config.toml
norm_eps = 1e-06
attn_scale = 0.177
init_std_down = 0.0
lr_head = 0.00393
grad_clip = 2.0
warmup_steps = 200
decay_fraction = 1.0
decay_shape = "linear"
batch_tokens = [8192, 16384, 24576]
MLP neurons of a small language model. Each row is named by its layer, matrix (down: output weights) and neuron, and shows model dimensions 32-159. Each number is 128 + 32 x the weight over its row's rms, rounded and kept within 0 to 255. Numbers have three digits each.
A block is one neuron, or neurons of one layer that tend to fire together. After each block is what it responds to, as a language model described it from the Wikipedia text at the highest values.

L5.down19:093132084111100152133178055107131099128142139143156184144083159131138170131129091142139122156130104139114156153179126145121145144127128140130175100064160110107137135132135148105069083103082153153136112137078135115134122183067097147086093119122121109132125144108174115133151128107145123146123161107184102143168105151146142125165065089141110111123147185132151162117124110165090096110106
L5.down38:140126116059200120129125111182190077108124119143099141092111107109134155103160128169185115159203120099153156155136213093138088112104098167155188140141102134086117084093116145128107142068098114058091129101173094107074161101116127130126141184111105045138106165128180158116141105143122116154102106139086169164182137112125103179147123078145094123119185105065127160129135134129175118136150
L5.down51:134080157100127141102112139142143148074151135093073112095202113101087155138111126118145196161136153058096131143059094052132127150109060099107135147142124142136078134111075076176112163159121109110152179147136133124065136159176111141111141134159092128135203110086178152142141079175087146157119118145113143155082093158134121114132140189167146138178171137189154146111158087160145128106181
L5.down71:128149130132139143164136074100109184132141122085131136144109171174149137092166074178077110082117129144130134211069115140151171156135120081131161061103170162115078144090120120157087084160107150088143164111087111100138141069115126161130168105105092109126165084137092081066157168136179138131172109134164147155127141117149058110163139074077112172122084131144059145182147120095112151036119
L5.down124:121164138205147084131130141107136063129096135171095128159118140123047127156138112122121163108194082124078078090155135141080126118130104141082117134127146130123111126145139074162210129116127158103056121161136166146054057164120136183154170114117141163101105121158141081111159158094150126157177071129102146185107064131086153154084127161077104152098146139107162102169119127095169169124202
L5.down171:110063104143090133077076131079152127154085130133145105144162096135195094082146090151180075185068147090152178135096126089152139155146139173130123127087115137168107102119094180097079115195140144114137156065127132130118172069198120156130197121080126150140090078138127140147114124155127144107094133178093162138140109138118138129152156153157163111111139149076165070091129142111078146083169
L5.down187:136123106110111180137065133090121132101119084100124148179132157131194110110131122129173136111101140185118170160151152126103113139168148132132193129139096135071162121141098115064081114060124131167082130117051101140154123137095082131071114110121146087184111099117150138159170076119110148162113191073141130103103116143151177178145144068139090119176117180096130164098175137159167133184119
L5.down203:156118149098120083163173087117161090117216101095093130126134173150150095038162145094178066112118122154147047155149120149144173108131118118137181146117157104125142142095144092135155128124096067127176133078089145168146139130038078150115161120146069104176129100108150206164079144140126169159122136127106139182181121147160085113186172171131124113142087126128118111125122124154100129128084
L5.down240:160156112106138174099130147137147160103210139095111134154077115162146098172133133135142059085128044139113171107122122173184160194101103127135190098105195180112081081149131144103137150096107131160095134155078123072064117132113112158124110133082125121128077168125174080084174090140117174165110117159111167143146090156171124124133103084154115129183124102114167130094146112136095144122164
L5.down268:168154083151085156126084179105131071125110135163127179086142104131102060127108125124090156124118109078123079195126093126143121172113116162104067081157134106186109177130071193129157188151150074152100131060166122120157108110137106136113156165119058109133127142152209134122095121171123115166125197123099102090135133084137045038176127098160178113139114119147111133112163140089147148065117
L5.down323:078081122185146131123110098137113044088126122131095115123168104155151146090180094126132147137177140162058111148174132136146114169128098068127176150126129137073127142131124152168133130104135156158153080064135109042173125136183111174098135051098112130076105154087135110090179100135090099129160218113098110102145086114137167112188100181103135127150149201077103161133099150131109067145096
L5.down396:168133136132136132100137093146098104167107104130183153156170159133099168079114123136171175122099147116145126100124143177068165126122186136096166137086117133080087115117102160141153155120129194095112144113173097067094181148094105153085130092163134097136116078144136147080159129133099104082132225192149112109074117115124138176146136123120123122072116166092094143167128082105131068060171
L5.down434:125124177152118102163121119113082116128088149188156168115122074092155110131151067180158100100160164102140082066116109176111105102181116144094150146119134109080156075163120086123120102084162109064120107112109088136120164138131092131121098062111141096122130144135158167130142146091140180130147154107094120107162133148122144109180115153143126150134123186128125168184103118098070140149092
L5.down450:118204122132113067155062120095114165160054113217095133145126127131154131108131139101157091127106174101129099093135248148075116119086133101158169130149131152114164172178092126146097112102139154098104071114106152104175098091147124142119130143141158045140106162107188127112151111110139113162146144134148131103166111121155106115142141121099125079146107100131106136135114144143171125117100
L5.down509:121100176104152158116125105149062137108159148153153130084117081169110189116121078081124120129109156123174173139140099136128149116150082089145140080147119080140152120125090115100135112136168107124097103109175115115190122135160128130094138086090134097167109190089095116151145142092107152136115154176191156097115164124129101166125111089157090112143130147155189108125213197155113061112143
L5.down514:183111198139117119104093167140084092108121131085144082115081131133162127152148124087165184164091099124197098115141109175171133090067090131109080079165129096124155102119159129073119150095139139156136141142137136140091201113097134139151131119189164130125084180106080172146122143159107098139100093132130104155154138118192137082229102114106155110041147136134095130157169062132096142120098
Description: Table separator dashes. Hyphens inside markdown table separator rows (|---|---|), mainly the second cell's first dash; weakly, mid-word pieces of names like Thess-alo-niki, Miss-issa-uga.

L5.down25:127175132130145131165114168120162121157110152169150161174198167133185123133082138079156168149111103107172138153091125118143107098102094145163149104120153104203101063138141097067111095129107118119163172154110136106108131148078131061077095159075151105144154135173170110150117090165108128100118072105171123123104137107079107127120120130126098153172092158132105180131132085195146160071139
L5.down27:146132108163099111099140158111093219121162128184137159205104124143153076123116100139125162156066142096116074189098057118180167148144091134099136121151053140164094167144172089092116145144153185093139096110107074158151194142138153154162149142158154125151090147153119145091122130136122183141119118139112104133136136155108081082174109190153142101099126124118063070123074133119175115130112
L5.down40:147113140198107148126147148142149120159109053101096153104133199112085092093103090158034064117173136138159103159114114159115105121136122113150074114112132128102134104145196080145159145086197162118153124117067135113161147091120115200121142189165112113037152122156128100154093122077168118151094156130128085111131138119117140151123150076098074146181102138100156106100159143127086131182129
L5.down81:127103093102106101125144127110074132141152136163124174158109116137116150154096102153078127180132090118164127107134096140066140168126125097129183179107141072141179106098163128114143133159124087190137061162173130090145124141103159130125100102139114095159089104075199159107089160095163098137124079144131078113107097071137105152171123174080207126106158132170157165118158104125098089097108
L5.down94:147092136087143063104096133133189076162155111177151145123122133120132130106133133162155147143101139084129121184065186101127136141187051165100152134089116132111151078134129229087105106191131082106185147142173087073116085107089120086099107147141117081149147127149093176140116127181153147145148112184132145206086095103121103127086106092132182119100095108175130120128143160118120116070127
L5.down109:081070092154121126102106136134098093152138164103135157100158093093108143106153113103100086248171134125096197188173093132029122138142117081126135178142161109108128117130186167168144073086125167151209131086063116107156106104139176175122110119160118099131091083180143128102135195091092117094068157096154122147167159120133149140145103168092140140165121171178103143110141135077120156152128
L5.down133:124083095113137124114170119183113159165216147133140158123114186160162110182084073098173113142090116153100152121139124155134138079116115135130170129145105185147119128134153097128135158104091121104178126117086154126065184166076194123144109129130163108135178118054169134141144184127047091098101120160131105142091123122100089162074124120169107166021160104158135132134124117152084177154095
L5.down226:047114064148113168083115113130124135039139140105105106100173167138160144115159135114141175187096149170163145187092124115145132104112159143148128098087089130125138080126193139168117088136130127159107134067164132111174179118128112083142135101164125109130140119115102154129172154126105124089127162065159088103164168148162149123123157137122091186140119158158204179148175117126099088172117
L5.down248:158099094104109103110135139120125123158133106188126107141165149111160115097161159145255141155115106124154139122101119149109159132115192106118112135124110147106105108156135154198169144178097141179144073150114123151134116107115139152060170091150093112093081065147135123081103113163123141170150092113102158132191155158112098072161196116139131116112117098106133086102135086129087173067092
L5.down284:170150112124128133131103143143213102147119130069123124098100212101111120104129119136066150135111081145122171144110167200116167143153140105098129166109097099137071165152197092103176105094138144127123101103231136110118134150106096155155147124130119076113085146133137132104111128113133180124113137150108100240110096126115072109072158086112180148090098102136043118109128129052157179168104
L5.down290:146146169159123138133105109123088117123175136115124130125157124123119149088096110099111128142138052140153178165170087118172154072139148089128120132120159095146067150114144151119171060220125107127133127131128133150098114120133077078066097145127113080212169131103131164149153219089099135157097103149105146172126110143108136068158151109130154196170108207184078100153133158121070157178105
L5.down317:102143129092122150093164117173118114088115102108164130116171122160096132101112184116163127118066141145145117143119120096134110129135149134086119142123151079189087112135189116144134150101158197087101147145163144137135103111173066166100207137122144143077128100178182113107126189192160114131080235102134192140103103076120106173103164110051088096182110111116154167158149144126096091099068
L5.down415:106103134121131109108142128162123108094121137124101058094115105117171065126169153096139086183099148065146132108148141144100083138156137084128093146112103092148166122126143093097149097112128166170155130141136181140103174113085144133072162120208070058110054078121141089164131116147152104117189120125103098078124138154098161045194170128170174144108176221137109105157168143131089158106140
L5.down518:139173193079130103111198180082156142152027116116163147149119163128101115146114101132015118100180082084094117123134138103067128152153126157109109103071121114133115123157124098150124185155063101109159129091146169177134131144127144149083105140100103096119197142190107159093134092156175139155133071140145126124095161180152155137145125150090154088163148095120140140135118157162093153103135
L5.down551:081129173142095163131101157112148160057140155046130175098126027169127196169169124184171104097181095207134163120122108120147144162134107118175140141153143108129070122130115082112139155084134162109182130114063169113128139180167168139078160080123122174123067070126147131135156108156139101097152118152156152141147154059114075086117138164101066093086111149139119131098135138127154117093121
L5.down552:108141173136148176162101122175191136049145119124163171172167161109207169120160134158147116137102160137138102091176128148141150118157126085102100098113129105099140141132157102134144151126104111113147059140069127116102154196086202126155122129129117092175103169162119163084155037122080094120124194107099120136091107130154144130121091122136094088097150124149179102083143134101145145121090
Description: Mid-word fragment tokens. Short consonant or vowel-consonant pieces inside a word split into several tokens, right after the first piece, e.g. ju-n-ction, c-ur-rent, stra-w, fa-l-con.

L2.down549:159134132142148103082070179097159085088055167119143092129126209138148133102106161064153138150166136054080159191090152074102147117139118121139150121161137125135158093068137109119098184091091100162133139104136096130192123120166096086108078168176158178152100170100113115141106206163139202198132185121120174054143118194114114090081139063090137132125097127117120129133158161079137157071155
Description: Table separator hyphens. Hyphens in markdown table divider rows (|---|---|) under header lines, usually a later column; weaker: hyphens in compounds like face-to-face, Port-de-Bouc.

L2.down192:114118154100170122160154155108140126152097153130132142172180124141079144145073249149119097098193109129118106109106151136130108124150130136126162071090148108187098125088105131099139148056071103109134067150138122156117108103098144036119176155142135136075123108111094114126149113164155077131136099115162159137197145170134034084094146105219157138128115162124096184167146154127163157130088
Description: Clause-boundary comma/conjunction. Commas ending an introductory phrase before the main clause, as in "After she leaves," or "In 1966,", plus clause-joining and, but, though.

L2.down177:149167123105174156153209116146033106125114162128129123161090200165121119035197145094114121155091101072125168114084137138082086118072133152116070094107166083173120116116167084068145155152128180163102112104140139096175152137149185146078083100133178159102125091116084136173096135173169096098101160153086125074154157169166151124127114146144163186159116174138157130076067145141118106132125
Description: Biography structure tokens. Mostly possessive his/His and a/from/against in biography prose, plus the invisible character after coordinates and Position fields in infoboxes and tables.

L5.down17:132137139236166176124153113148150130111136107195148112117145122111106138121115082170185164133142159122146130118140116116153094176141087095110144053085125146061102087133124125104152184128142085156137148154126117102128125159160161129102118101163116135151162079071126167143127124135127140136104099115126140093084167050131154155131143168157128134117069157139091146167125157107130179043128
L5.down26:115170169116112198104147130132133171117119168077127145098085114136141114210154137152095178119103163109143101147103173062114082195093123119171107062147147101099134096126103110171132128163154141135085150137184130112111125163141106147127117184154128040134112129109161142171118095096120104158082126179056122137129155111118058175100128089112146103107147171145115158100105090129163142091134
L5.down68:094139106118085140147108096136088131113101164153082183195078139119072160199153111121154192106117156167162103111164150122113133160077137146084161062114148158157110097094124135168117132104196165188143098071061113121096108131105147137084135099117176099148150115126140170106097125122167173168135124086116162101111159113146111094146115143163129068093154218113098118150139120142047168155126
L5.down86:103110089133154141105092155119116153130147112163152197105126117138145112076103180165158133186102106070165105147158099117115148141153092159106110077101154148117139162079075098101086179180142131071083139168103084168152078117141155060155144120091130158168119142144106153114145182130130182146079188084122156089095085120148107137068104102125151111167139116024074138130133060157126111172149
L5.down106:129119138131101063114097089141088124041160110195140124192122124184148132096142124144203134177157186124079072116132112060115125128084176120148154102174145080114125157061134135150153133146161132157116160072144128203137123163092183129096180154151133127119109138122034188118128096144091183184107118161101127117114115133150175086167117164164063124127143119101132119150197119106148191067150
L5.down127:114109084164124155146094128140138076151139147149150115155156078117061154220136111156021154164092133150182207192107113111204171105136140124098147156109104190126121138072163165175123152129105129105146114067211120127119123092087180134132143153154113179173134141054071118113072158119175145183103119131091121107123175135121160178127117120124144128156122052126121110147138132128111092126099
L5.down138:100107168101102150127145201163079169104137108205095131121150089114055085128117124185152095151119118077122103091105138082150123129148147113179091109120106176123099122140157074146077113143113116138099118157087127159099081205151119092115151128200137112158115241122106150136130123115092136190157165124101098063147143156140118162097129161169159130159121141104106170137103087124148169149132
L5.down154:165108055138108163171110135068132084096132139148087157079120124180126088054137096108133112172109119177080130119146075161127107140156136111155114139151118163142152114123139183151100088137142176141129093056164085146122060110145164113101165065153126116102100165147117065129112096134080118121128169142120115081109107153185125160199168122102179173183153151169177136123099118151103124150156
L5.down160:083099152133135116188066136096110107139138145148127144079112085104063166148140127110174162160136115158177123105124070105074136109104126108099125099096102140153170128150147115182132129129105113132101083123092134087140080135140186125126090114078103164131081129083114130107072123084146149121157179140170155149112168103170183143156159149187110131082154177173122129094192170096127187093125
L5.down174:161166084133131143118107122168146142083157083139069125141153171144049094073178089130125140116161118093163104110147164160085099114133133142091081123131192131146120127144170110117141125123073153172108131106135164125141122113173121096164040108145169140074094125168099147197149101112093152145142127229124111155189107131102130073110122081188088118101114132180115107112108170142133113160158
L5.down282:117104147086173148121133126117184162205115080134132121152073121155112075157080183138099151105152112143133057124130141116105163174068200174093183113112185122121103184130148126132058133094127096093154128122089139171093125113123106109128067150098134153141118030159092103161172107195133117124085126172094097112158140146149110132072158119105144057159096133130056126113069152143179119103106
L5.down287:134139130102136099132060159141129151085160061225164128147121080149118157142088066057114120116181155117148121112109120135140104162153103082133091123193142095104157179184127105053182102133106108139095137149146116145122161131159102054121060163096066117145138118166122142181108144071158123137142131120169107121054148104116179124073145195128106147173100129131101155136101170102129118130112
L5.down316:128146138134120131193053111170075141158151161109145116075175103173061146184149120158107144150134095090067130128088155128175081101137117125146110147125169124118100135157126150176123089160123192138093145132091129165129157091202106095144101157131160076132161141098132125122132102113144142150078130146100086060176072142171118116138171084104167159191172077085108086144097139161088122148121
L5.down360:116107107152130088093061114138171129195121128135086070115102163139086170142122135112052172157112164074086149084111150155135170142133134079105136117167110126138098121154152111178107115127129113077139109085177167190166097155141108186062124056143188106148100123087107187154157128110085094176132179100138137108140140137147161123110134132036158125129157136144126088093138110117117165112157
L5.down536:119127094095164208096137145160143196127120128133134049099152105157161172109068133094110200122118158102134155164109145148142125142150169112138127042107112142152140080094133131153086106132149108116129136106097148114130141153102119087067143080121131087151088122060175124089169111160171164156151143107117152093100213130121139155187083090097132133201107137165113220179069166181128116131141
L5.down563:105138140122146166156105062116115118056145113120125154113120167073133126156148135099098120174176166172123180115160136143094120161121097132141110131076120109147072077100148162133081089122148125141074150118183125215120110116150190142085130129143135077138125134123148113115124126100085159073133095170103093192064113118092190143130149076160109156156140123110103097062139130171123201093103
Description: Word-internal fragments. Middle pieces of words split into several tokens, such as to-ng-ue, cu-bi-c, ra-ti-fied, and hyphens inside compounds like middle-distance and co-hosts.

L6.down289:132096123122154192109112111144077101011122139115051113180171144122142194136119098135106144105174127116118117133185086143133143133142101070109094071108120144132131134129071172140104145141070100150149123113158118102114145174137126115121171172059132204111125108114105177165094163115171114153140126132115077164146143111149085187183094156150145139143108124111132127159170099146043163128146
L6.down299:089098081138138101191132107131152109064141159175168136117142155148127104182136152154138130137074116149119175142121135105168106136125091184159126051128100114122114098147140147061146079130090068107101114110148064048095126105094190116063170131143177157117178115102133107122097163121101146132154074097141121108103110151143101167114139072153200130134209150121135127154148135152109085164103
L6.down409:113140129140137108166122159165103075174111164149186081122135095144116097145186122098153177114113142122120136168107136133077121161125165105078146169119129139157119118131084100144153090155147160078205138123150066170133124097136120078130079102083166158115148110146096134164125083140116108122086140069166096185065113086101100090143180127088128096145233087183173172140141157102115049131151
L6.down416:125086172106089123128097088143139131111111152114136127153097040149200051087112140096154153141114139047163096117100100133107085142114131050146152121114070152123116145143073111123140201121144146053126120112142152164108125163181120164110125099148133128138106174124204133110128161128133151130099133153126135122069160159143148105130116094153178166168173157090093089122143115158155100094156
Description: Mid-word subword fragments. Short middle pieces of words split into several tokens, which the rest of the word completes, such as en-emi-es, lo-adi-ng, colla-gu-e; also the period in U.S.

L6.down84:156112142067127173075175169145121146056133101083142119108078151138079114144167125106171153115180090098129136119203125219096117127122092142133141082106116158103134128141115098119101146175108190152159148067132176126109190162138111172124094146091132118087137105140156169100090063146206127168146137138156132120095129135107127110155104144126159145131118160080168135151142136071059123118122
L6.down298:170130187099116163164228101130150130160143112143157142102078131096124157099075154130197130099178089088128102154110098131117184199115132139110155111104098077084085161074082111151169104043129138136067127168188121131116128128134117101165139136129104102154095070167200185151140112161145139087097144142126113110143100119113124105100142173123145119131162097132152108109158147105109118163066
L6.down353:137098217084193064112205115168115177222205138117059108094102154165095174138119149135078163118092169174073128145107109208135140150173133136163152082150134147115139076135141141149097125107148150131153109118122144134178123120117192132145098111152126110109188182147112133117128149054154143102134111114155164123066141148101165079154079137105140113076140109162097068135094170168089097172145
L6.down456:174147136161114148150111105167143134125075127118153147166103100093138156110117122161157115135197174129186183080125163179070151130112155087153066081109091111128147136193158147120135107109112123129107100130165134114080189097175154104118112061134094149163082117070100084108134061159089106178150135129040110147167186115149097129114131182184114139148094124113087176145162094101094134095117
Description: Comma after names. Commas right after a proper name or noun phrase, often a person's name before an appositive or relative clause, as in Gary Carter, who or Brian Tallerico, editor.

L5.down61:174139189185070154156255121139080081100159103129136113158089127111171134107096157082185153101137101146157150137157106153105182168140147124063115102160105099107116087143136120126125140082107124151046152107142125107102124144196069143124111152081079102135125111128186160100175136080130113125137162109151109087116069169094170110102129081133093129145160131165157092099162170127121148146136
L5.down83:159127164099178139123154155162086155161103193033135132051060089117139138113125086135096077150128166175129145114130108152148084132101069108189161149099160156161110131151100140168115135118145133082120059119095154069129124122095128087142107167132144130127126175160143148124123140129154136116153099084156153126130130129137089125121127158121159030143049145211104159109150158140148151072074
L5.down93:090099114121125192108150095171122112193187132121098118119146124172141139117146131103108061119095169164080132128122101122170121097095094116158172161123118124090076135133127203155038109064184143079129152092102109135151131176117155113117164111188184121057159100103098147129106097139121104107131178130168116109166151096093126050090165125107133124105138125121124178100112133129141137161086
L5.down102:153110138145090102151255120106134174153109134106156169167129133113122140139153117087171157132142129136157099146129108122112164135079128127128101190104130119066127153097130093178067138071190110167082171105179117173103118127156095112167143099127164183093080138059123143087134097145134156166135150163115170147140133118156079214120157160196174120143132121103144134125145088122082141155097
L5.down158:132102082095116071138171106213161124117165146105142125200137118164132157112126126145112115163089069114117084132123119064097081188110121111134163174142125176144116132120099095103103117136169168142132124071094132065164082153139141137121111120127162096094133113142146217136108099115160114182141172109128146173095154142099120129138103131143129127130102085111164137134070165120083118134238
L5.down163:118156118175113168092131128158090112164076154052138136090102080130155108161095159097158098135094125111131095094145100085143099147115116148140133143098139066160095156162115139152098118178172100120162120124126113102109135163047133095109108118238201104151176140094098119168107114114181137147118140144172154136125149110141118080102104129156122156118092117142154212141153049156098135115172
L5.down185:110152133128108135130201143090136074157147146069143112121151094114137106091092120099148128179116166123153076099131133140144102155122158133130063121158131137147118189172134141058070168151114090165150135141179139089152100109152094098168155041064148124100136144143084136156165122125112148142164127110140184119140170106097104139155133092191135150117145142126130136162132141098144152110150
L5.down230:102112110089133121086168094105136103169155116095163130160134099120168077122085134124098070142125146105086058106118116119102118153078107097163142151149153180108148148119144160135105126106213140115151097080180150100161125117132050150107108149163185151157157132096117099145136135155109100126139171138144142124097240134149137069122151110132226123176106143114141154156088153094073056139098
L5.down238:191093179117124124123184128108147132107147107132109135125066126172149115176180141151134154196116140141115129154149152089134082111136136107124088159147108117174075094116121137128104060159156122159140123117120162185107036131082181129108180122168130090052092092124121140048192083173126194116150134100134174106099121122128075128204145111080118144121114108092181123113132141125137143142151
L5.down329:121116107065092106125139176100154141151119088116134152158078114182126094172166142193228111171107127110132141195110132112104088144088097122103128145142187146151115049153178204061111119159080151054104183099095093137132121140181097135160140165109132147128133105110137118111114112160151103074121174135146143159128154077147141112080147105152110122171162100113136173094104135152079119113106
L5.down337:145113145114134126138176144093107103220130156144130130153125148142112126170128166057110140093057013113088115182133121161119184114138128157097117171153131168113134147140089092120064091105135160103158115065158151152124124097134142093171104124175139201127086070094178077131182070160109121120055123137188167155115122110174123118144175178111106122125071111163154139115157162117122131150182
L5.down359:170135144077173083086160158148125145142151126109113086206169147102099088148075154147160130180130139111100139126106148145125128098111139136131123177115105111123154103157142118115104112177096154096170122082159123142130086120177076136158105088188148125168170112115121067115109118128131080198165135150127134215133147145122103045106141117153134128094108136091146165127105095130073058096143
L5.down371:133105174176153129128065153134141129139183178117113137168173188081102140089085152091245147107095090106063154168148116094119155083142251114112139109111188124131075191176119149128114134126176189125129186143139115111164117134172111092091141129086115189115130113073116076158081070091105132104140158156093116159149131111089164133124148138152099126160078159116081140100091118118105161147110
L5.down425:134132160096135156153156147154102091165104143099130061157113083140139111124108125143189126118141190156117124155149086134151130126120103139134159118142186131114195133145195163191123151090158177078095135154152097150175135165183091092107159088102133093127094091100168121158118083141081067173139173140120131113130162134131124136060100093149097110123145068121142081127186125105107098076097
L5.down489:155123139149118180122204152094178073094103126132129161071092139134148181143124117156158106102157111092103132156129145090142157194118103177055163114088175119157107106118148222138051116155075083105119125114134194095119063080120071085146176147116087053094090089116102129113147098180119122126134135166139125136133138147140096133130180079104131121142145076182151118139105140134125155117092
L5.down573:077134137155100138125172134124087072075172090166092101070111129125101090143152154174105194111099141123117181173138109174106142148129170109173140088135118079126139099145139147115130112150116092179112189162107141097077160108175106117128133135136145177051123124113109120121118104158072124143145124166073075074132112086137138097095166109105081182086148144105099068210091148083116149126169
Description: Clause-boundary punctuation and connectors. Commas, "and", colons and semicolons ending a clause before more follows, strongest on colons opening lists ("the following members:", "five divisions:"), also "as"/"said" before quotes.

L2.down438:185144106129100095228113080150117145128132170071145142072134143102102108153145121043064131152103128120146161078112077116154123119194141100126118161130126094059099116118075097089141186140200121081072105205134144144136144083128160146111064113104183111119124123078182083086207163122195140080130156089162162134106121134112140094098174148099111096140144081172159136114145180131097121115124
Description: Mid-word "n" fragments. Short word pieces inside a word split into odd fragments, mostly a lone "n" or syllables like han, ren, ui, in names and common words: ju|n|ction, Vale|n|cia, Jo|han|nesburg.

L6.down22:161120096169093144111183112119095135094162165123067112136129122145175192158041186161127104100158102144117100143156167136089067151170117197150143175132180197140050146181119155127126089132157117206132136060154109131120101111070134088118126120117119164134100112136130067147081110154105155085109147128137125155170080090149118152166119164128132108123158059128152160113122101101116120137120
L6.down174:133135122131160141101144095056117132097122102148083105145109144130216097165151051150203146069124133124107066162061141150135149149160109109156075094106163118164102139123108190176177177167122141193111155131148141168202084115063047129075113187132132098182133145136115158084093145172135148115140128141128091099091151147118132119135049083105100134137112169086155168174122142068142112127089
L6.down180:195158121098132106145140127102085107090178089146133123148106109080114126093088150062159200128082105122136071126148124192166117141149157104128134130102077110174108096114156069053119135144068124122131165188128155145150100134148161162107106149076086165178088105123129132125102086118079151123165135118139071123162153193142168099083150152113132164191197075129111094142139139085151145099116
L6.down527:090143096157155080239108092194169142150155135107120136111155119117129191141130146139131121143155111133166115118135129151169068140154162066097148070090106157102115192136121112089104083126127094092145124101130135072106093139057172046141107114069142129099081138105062185139148151166076116152096142118176124130171167105111123083124163091126136140116107142136143155180099130172148137093145
Description: Mid-word fragments. Word pieces in the middle of longer words split into several tokens, such as the c in fa-c-ulty, ce-c-um and oc-c-upied, or ist in non-ex-ist-ent.

L6.down20:150137117127087109138164105156122057158150131135151116138113094104142083163127166143089046158077126134175136126114121152189129092083147136098090129124067168166101129114058072160115102146170101080132135150124117097110147130142120136128129152158158101163115122112162103111116198115114151177138159105117113126173129118131155095183122019137138143072168186132139145074139092158125207145149
L6.down98:139124101097197082143101137109130148142134145099136114061068125168082123092101108137168121126167156133124112104150080134059098123120222145163144123135130137159095075112120140158176131150092097158125119123118146155085092118121119143118120169061141139144158133155064061109158112104111148176129135085159170147123120130133110070132168126131049198133127142125126128131158113072063045119142
L6.down189:115139090166176163079192164114130124090106136123197123127112187092111115117121118062174082125121147151152089158122138134138191108145155085120133109060154159069091121062115122032133075122170144174111095160167182110078116203124097191165132091138155111130132085118128123139080102127109174184124096169186127122147116184138117116166118122149079127150149132160148142081143100157108125131111
L6.down216:154142125162084195146156053094141092126106115054171164147094117081123119146090132070152103090163146127113104125179203123115104129121144144129133140192111162113128153102170138096080118142133134137088118069097129178159076100099141136147092123147165122145089130149109097115157104104076126066122226115121099186187094147079133137187120154104139080140170099122121139097101102128067165146094
Description: Markdown table separator dashes. Hyphens inside the |---|---| separator row under a table header line, e.g. the middle dash in |---|; weak on heading or word starts.